Part of a small language model's weights: vocabulary 1024, 4.56M parameters.
MLP neurons of a small language model. Each row is named by its layer, matrix (up: input weights; down: output weights) and neuron, and shows model dimensions 0-159. Each number is 128 + 32 x the weight over its row's rms, rounded and kept within 0 to 255. Numbers have three digits each.
After each neuron's rows, "fires after" lists the tokens most often just before its 100 highest values on Wikipedia text that the model never trained on; "fires on" lists the tokens most often at its 100 highest values on Wikipedia text that the model never trained on.

L11.up90:135113111109141123112132066068157088118118086159136139187151120174140144161126099180124193123142088126171100178149156129136103119055114164154113076154139142110142119106122062136112186112145114066118135101119168061121146119195090093116094206113167165136164093109110152038173142158123133123111097102133158164168143067089155145127130092163101128192194124110120149180096139097125140133112167177116166084079131120141101164144159169128079137147207120117107164125143108126124169143107145
L11.down90:093071088170105139150124054118122100141120099155112137123136156166099078137142149101147132068107083178098130142103070086125155084084149101186087173173093123159150146112127075122171138164098096081112143071161128133102089163176147159134134108104120096068122096166113153145101154158121127115133153197128121120199109149109133091194107171079078139138093143129142077133178162171113069155172160117147149180127164158096157093103130118082154142114167142165162165189103169148149137099079136
fires after: " ar", " re", " be", " pro", " Ar", " R"
fires on: "ce", "h", " ch", "m", "ch", "v"

L10.up426:127166176142148128097150116116098100152140133117064141107099115111117138139106118103192140102139156123112106139116099115135147108146133119111133083201149142138193102196142154118151159104135098105138075055121170125119108102115170163125110094129034112140125158132116126142141087104173187120121203135106081115119119176215145125093127160107135116095177150091158126153119076056155103143118111162095042138160060117184102111159142094139071119139175151116087098061123124110184129105082166
L10.down426:166149129104153151086131112132091097122116121107112159159161104135115144139110120162133195128132200168102167153102185096158161156176162128146122141125100168132100127110118141145127081134101167116152113136134101155113069117179139147134098122121120110134160149114135021133062109140034165155146180033149105145180101068147119125069144192090062142120167153058123094131134165147135148127124148119176090078132113113146180110131144112141137116138097150190174088118144175120075116067128119
fires after: " E", "em", "E", " sy", "3"
fires on: "pl", "r", "n", "ar", "le", "l"

L7.up96:145115126135178161153114137091116104169112095153075135160098111138139181111150094125150116133127136169112132144102130179114172133205169147102122095122098181084129097128122088108110111134074123147117102074109125151114122102105158112112097081140117103146060100115082156131121116156076135133175146176145167170100157143169151098116237134091185133041158165106099133199161116048096156136147102100060158128105137176116149110164166124205107124125081143122139138056163144178138123127127140
L7.down96:125108125162125100139085108089134118102137130173155123099081135212110164113117130123204163157131115126129155101105168076104108169067102036147157167148101165190101134085064113120069133110121126162098101118153138090056106166182153122102102065118144091136110124126105161091116137148153147162162146097166086147110189099137179113111130123093122118121146134106168105163123142194149124091084115117125087182156124200132146145090151079134152140159117133119160076146200171144142131064104161
fires after: "1", " the", " is", " a", "0", "2"
fires on: ".", " a", " m", " to", "|"

L6.up212:118113093108145139137192133168135123145115162143191133162109086136090130159137101149165171155122135143060115111134079123098115148145111124103168113127116116156100138104114151068097098087147133072086153175132081147097213118097144141102114189114086103159116119117162134113139169111171175121145092107197175168088035097131109121116163147179166173107129101100111150130112110150106106123169107118161123085078045161212105092088146096173043130142126116113154114155134112167085104162137128
L6.down212:120109163087100160095169094118200131127128132143116094156145151089130192155175140117135105133112129173163109091136100104095187155164150084132106145121149140122204179125094158114106108135163114140196148106060119076153133137126144142147131112076137082135165128095126145120075134122128104052114085135075156101124087103112083146142115130204090071092186174091220117071101171132161176144154150087178093144139177111099163164103112119118130069169105170155100150149146141141124100153106122
fires after: " W", " w", " N", " n", "h", " h"
fires on: "at", "ill", "am", "ang", "all"

L6.up339:144096144145099156136171099107120134101098144127130147154121110166123139128143144124111128143140113091122110125139097124101160175181112120097195103129136087155141117188166119137085090152129113137061111200056082130090128116117148149039104209133095153130103064115181143163151166152185172051106123125118178072124134100154091118125145145161118175109134142049168144159117132149149125123123102118121132151139051155183157057100184163192068094147115132129127132116114137122106206135101124
L6.down339:139086140114116073184146135172108106185151160111140171129143076159132122137105120089153094175127113141082089149092169097134158128062090136178151094044141066123117169128151151115147123127105112103088112098133091091136136123175154133151198130106154128099131203179141133115171163103091094129205050116127138074129127115160117160147082129122145146084065197121151113028169107113177112144167092115090124114126122159101104121134162142119148137147153088131136111109148188164116169136092099
fires after: " w", " G", " s", " W", " S", " h"
fires on: "all", "ent", "or", "l", "ed", "red"

L7.up515:076166115134156117165154181116026143145107145110104149084088097133146152115110147111143137124095137116067113123075099121148148116138119093106190093142137132143154077079148186140090124134120196151149178144081077112111156118130114102130127142148125153153130087131173164183141155115115168127121136144143134143113139138144148176123140119140136185104129039193075105125103162186115103097141146143115145078043059171116202154093097049107125171127113086148175128135143174153178138119121095
L7.down515:154129203173134131168127150163093134099132117150144049079114094106098079128111107152149126147159134158103143141123052150132094152127105120105081153151118104162128142182123114167151119139126099099147093113107058087188164150148188150081116120124090107145128115155120085098111087148151196073085133155153153117148047109198130130132137130143074130163137118093157176107125148117118105173170165062161105120119156118152174124127112096142125086126070180170057079141081142145125146093170196
fires after: " S", " an", " M", " A", " C", "\\"
fires on: "y", "er", "le"

L6.up13:132142129096131131099065120143137112103188137126131128116176111082150114126062140159177094126122162144101117106111102163129077134167128079108088134069072123167149106147132116137117175101084198151141145151126086147156143117110147104138139140184161220141155125142140098119137073127094135121116141098124136123134136187077136084083125106175172106149145171178129158142135112087139124130123069118113121071128153071130158110079157104125079060135150080255114103152212131134102147158115135
L6.down13:095134155202129092097101087142084145133134137116095155067125156154163121125145137110129137132152164096197151142106112115123124128086113179086095133122121137183125147099086128111150120100117148179145162160114128158111122107196121154154205133125151104037134176150132089114100108101146149134121138113115120118083060141128105067156090117114154202089085126095165202058146150120232129136178139093085124121162175176186102106147103180125140105117098143092128083128101113119104075090147120
fires after: " B", "-", " \"", "B"
fires on: "e", "N", "I", "D", "o"

L6.up179:122137157193086088136102065148108105115108141066111102138131131131076150136139138213161123108123123154011083068137148151193141116081123053150122111119108087127080130115134135166178133172142089126161098187119073075115111184132111197127126158153113084104111134111109123159128107116137146124174154123130140107087060106165148141161156173155152193080120126102118111164121093126097130122162124139128131122129138087148138139077180142115137129181173181168103098121109181107171106178117129
L6.down179:115121143108194127137151157115073085133136122133110084128088179137109100127130112120096138138115159105134124102074112152110130117110164167116079192154179124125134193091073138112077087115109125140134129131111128152112133093194194128109194166147153118086166153226082080131166131134112175148090133118186156107134180152139067122130118143130177135114023087097093114027104145133136147159120111115153078135133167208138142123158122102155100114117145165166095098108115152173139113123118108
fires after: ",", "y", " sy", " s", " m", "os"
fires on: " Ind", "st", " P", "r", " L", "p"

L11.up3:101100098130120171136056104135103130094144083149092144169158158110169150101160124139127130174167080166064109160119199103117153131159093092101094130069172137171145115151083136118125131149106138112069107159086154165162124129108158129102141089138077168130087112145096102152142135144096139155121222131177142152190107105126097125133101143126192111101182105109103171121152135094155045144199112086112090118120121108126144112161123056135098120120138121182124213096162108107142104155094198
L11.down3:115134113201117182108135124158130130164114120147142123157077127121067148145075178083132147105153121097171146138097105181131056078113153114130095092136129113106080114112162150129143087127062141100165119077146160143054082125194149114125134181102172132188089078115182110076090088147128193154129101146134130116090150112120166127199138101141106140177143109135149127170120126128115164040086123171116132095195145110143135158157110216124141105099093104135142123149150165114100119142167076
fires after: " t", " cont", "er", "t", " M", "et"
fires on: "r", "rans", "g", "re", " im"

L11.up226:125052164124136121158133115074128119086139131094138127142067137143124138164132070129179085117169087164125135146111115099157096131150155122163106122131146154112129149108057167107151140129074190124095157125130185133109179130123140158117077176095128145129135003139108107057145136117128155129121197113136135146141137167129148097165123115195093122135131096134129151175069123119090141181103081144133134128135119089130074133075106157162021080132158170170091150138174140139137130140168195
L11.down226:101113122133105068145073103122133125079063169110115126091128098111133109113146126132146158090085115148095145141151169065153162171117156109093146142084096120098103144124130127125120174109161126142117189133096087178169087112152110085149132172146171182075060116120171155175155141180120174102150214149088099134137113141098121131125081088097206132160144208136125058146091102137158128064151197126171132071158102138111145127107153096132119073140085174117132131160088137155126175173137128
fires after: "v", " re", " v", " ar", " In", " att"
fires on: "ch", "ce", "est", "oc", "st"

L6.up319:084125126157175092118131142129088117175114131135125129104105060171170151200088127106096124118158187147100164167129122136143077120126108110072130098131112073151169085143128184124067097123122127133149147079081118150154123144094179128145121105187041124171129106108145148166113129125169145100109201121172116142139128129185159133100136077146105155120159117135131162117139178170097046071201109133097127078071123135167085121160121085173073122126135136181146119085175164118189116154126120
L6.down319:170177071191090056107072158085114079135110143140155130142036126085165127141153114128097117153160136085100168134093143155149153128129069096089138153069172109128100145143105152139128149122139176161159119146147177172129119123134127160155121074113162069171168103106097155067155152134135130132126128146165191117099111131066109103082163141166149113115144180137147155167112086111174134152124149065132120104144133088108138086094115085126122173155097139166157080109119237122136097118083171
fires after: " M", " P", " E", "M", " C"
fires on: "ic", "al", "or", "y", "il"

L6.up99:134113192197154149173127144145065121165178110143115101078109152164097111165094080136146126114119136144091113145154085148097119124124060164147165123127183116116135119119148153119137047082144132062042143104146145133068155136169112145107128134087100084206117054140116140116155174136151167091108183139128135147060096166100123134109138124130118092101133127107154125150123110160144102126157114156100096167107123144125113160080184085112177124157207110139097155129097166134238136134145141
L6.down99:107131133135177168096193110137119100130085065133153133156213147134088102157158142152088098136112097091148128203144194178114161105151134154131122148106159105130198081101119130147126108214078138141166107146115126141182075185068154154166158071057121130109106098135100134133093124125094119131125053090110114147169076127145135148145147119103131142115164106176160102158116147108106106115160083185140122149070084100085166104156138128093096116132127143206098086103122132144100175137144093
fires after: " In", " E", " At", " An", "E", " Con"
fires on: "st", "l", "t", "ter", "ar"

L10.up317:100135140110122131152193134130055116135122128114178091143107103143077098186096132197173122064136169167126117204095111127104121112174120094169140137162148111116114132159160115154128152043130138092158120076095126142117124124158159074093081118179100118231127065112121146152167091184149122113125144097116126161131105133194137081103172130134115132123158109173115175136102181133126071137137160106156104108093151093126056092096128069146066074148134161156130162111154119108172137141105150
L10.down317:187154155131129136168116116135126158180106047176133187060172182115104096117175130116122085158153157198101121139117099079177110119127095155112159132155164105147133107142106090099113136194085124115132142143129132129149141076124143187156178103082126081139088137100106096112152082115114104168058113099122140149100131102162126134143086130149069113186120118088100070145166164092110080120113116129174191145118116172225140102102133072120150162114150110185102093159125085114127143130077158
fires after: " E", " in", " In", " of", "E", " the"
fires on: "x", " ex", "ter", "v", "or", "y"

L9.up227:122040135143085097133204098167155170099136115089119162160144151117085139119104142136118110086139120118144138154176133078104135176154130136059147079117114153160125147191137193143098158130087126133108088104149120121113128144142145184088114125105130121161093070088150158137162091154132154143154114098100073143111143118175140081121173140097140074126176167139060127139122106134142190115140138147054144137103062069111137115094131128103142160138188121098088139141094046160229144106094142
L9.down227:133178148122150165098120080092085102155115116106105108094143161115132181126190115159124163132140041176141156098103135121153166155111127162111128179154170107102148140118135179069178122124107059084098099199136104136137181109135158076132128125175137092085131110124101060121151131109171106132119122172142156152125133149144121164149105150116117075134084111080206145125142141146134091157075121128090143107149107151239124115152065119110129118127120159142047123121053161124119076120147185
fires after: "al", " l", "ic", "c", "iv", " L"
fires on: "if", "ast", "al", "in", "ond", "est"

L9.up70:085091186174158119164224080148153106106110119083125147134144094081086099110083127156091112167091161145097115175098169142112121134122152132185189094128174124134104106091160146153150132138106183104092120121169134104086181151093158140099156139112106137213115084025152126134126099125133170106120128098131093106085147084127127111142149111154098139133164121158032171170106112167109166115096119178136169103102109149132134138084102148133134137127098160063083108157153095163125180117076135
L9.down70:070164115119091160151141126061121157137116085118112107129025124156148191143114102132103175122122128082198123142179119109151155135146089104160146158093078165082123122156124107136150101125131078127077087111110140095180096084147118112175145096178136141102121090154117131090110146156110080140123117196130161151204165120203186139120174146152048170152100077112131136126143111081133132089085153113177134104095098129138139125153140107131152108131111159185190140143130137086158118054135175
fires after: " d", " L", "l", " D", " l", " "
fires on: " |", "as", "at", "en", "ast", "est"

L7.up64:113161095111148147088157170093102115127108061118066086086079077159058137143114164139114174091143177142082110177111043187165164115174145135102158102093107148091161110135125120127088143106088195125196100136125088133153166120125155092105102070192076151165102097151143105120153158163128159120090177080119090174156140131195119126090186178114073144139132147189141143149126182150115150115136093137141149093072128140113161113138129110130107150137103116212150115133126145153134124136132123
L7.down64:134118198093148093180100152158140136163107107120161102095168158139149113165145157114143080093150119121115116135098079109145079121077079088149120123114161084171176178132122158137142068183095127114115151127142158159077169121158182120120149149050097145114046163122095134185147141105133113137135133107132152099081108100113088160109121082140097125119120142043089107127197115087056113153105164192183128113123121167166117115098094120107136115169144149144172148102137138185148072138183194
fires after: " ", " m", " p", " an", " M", " ("
fires on: "'", "y", "ic", "hy", "\"", "]"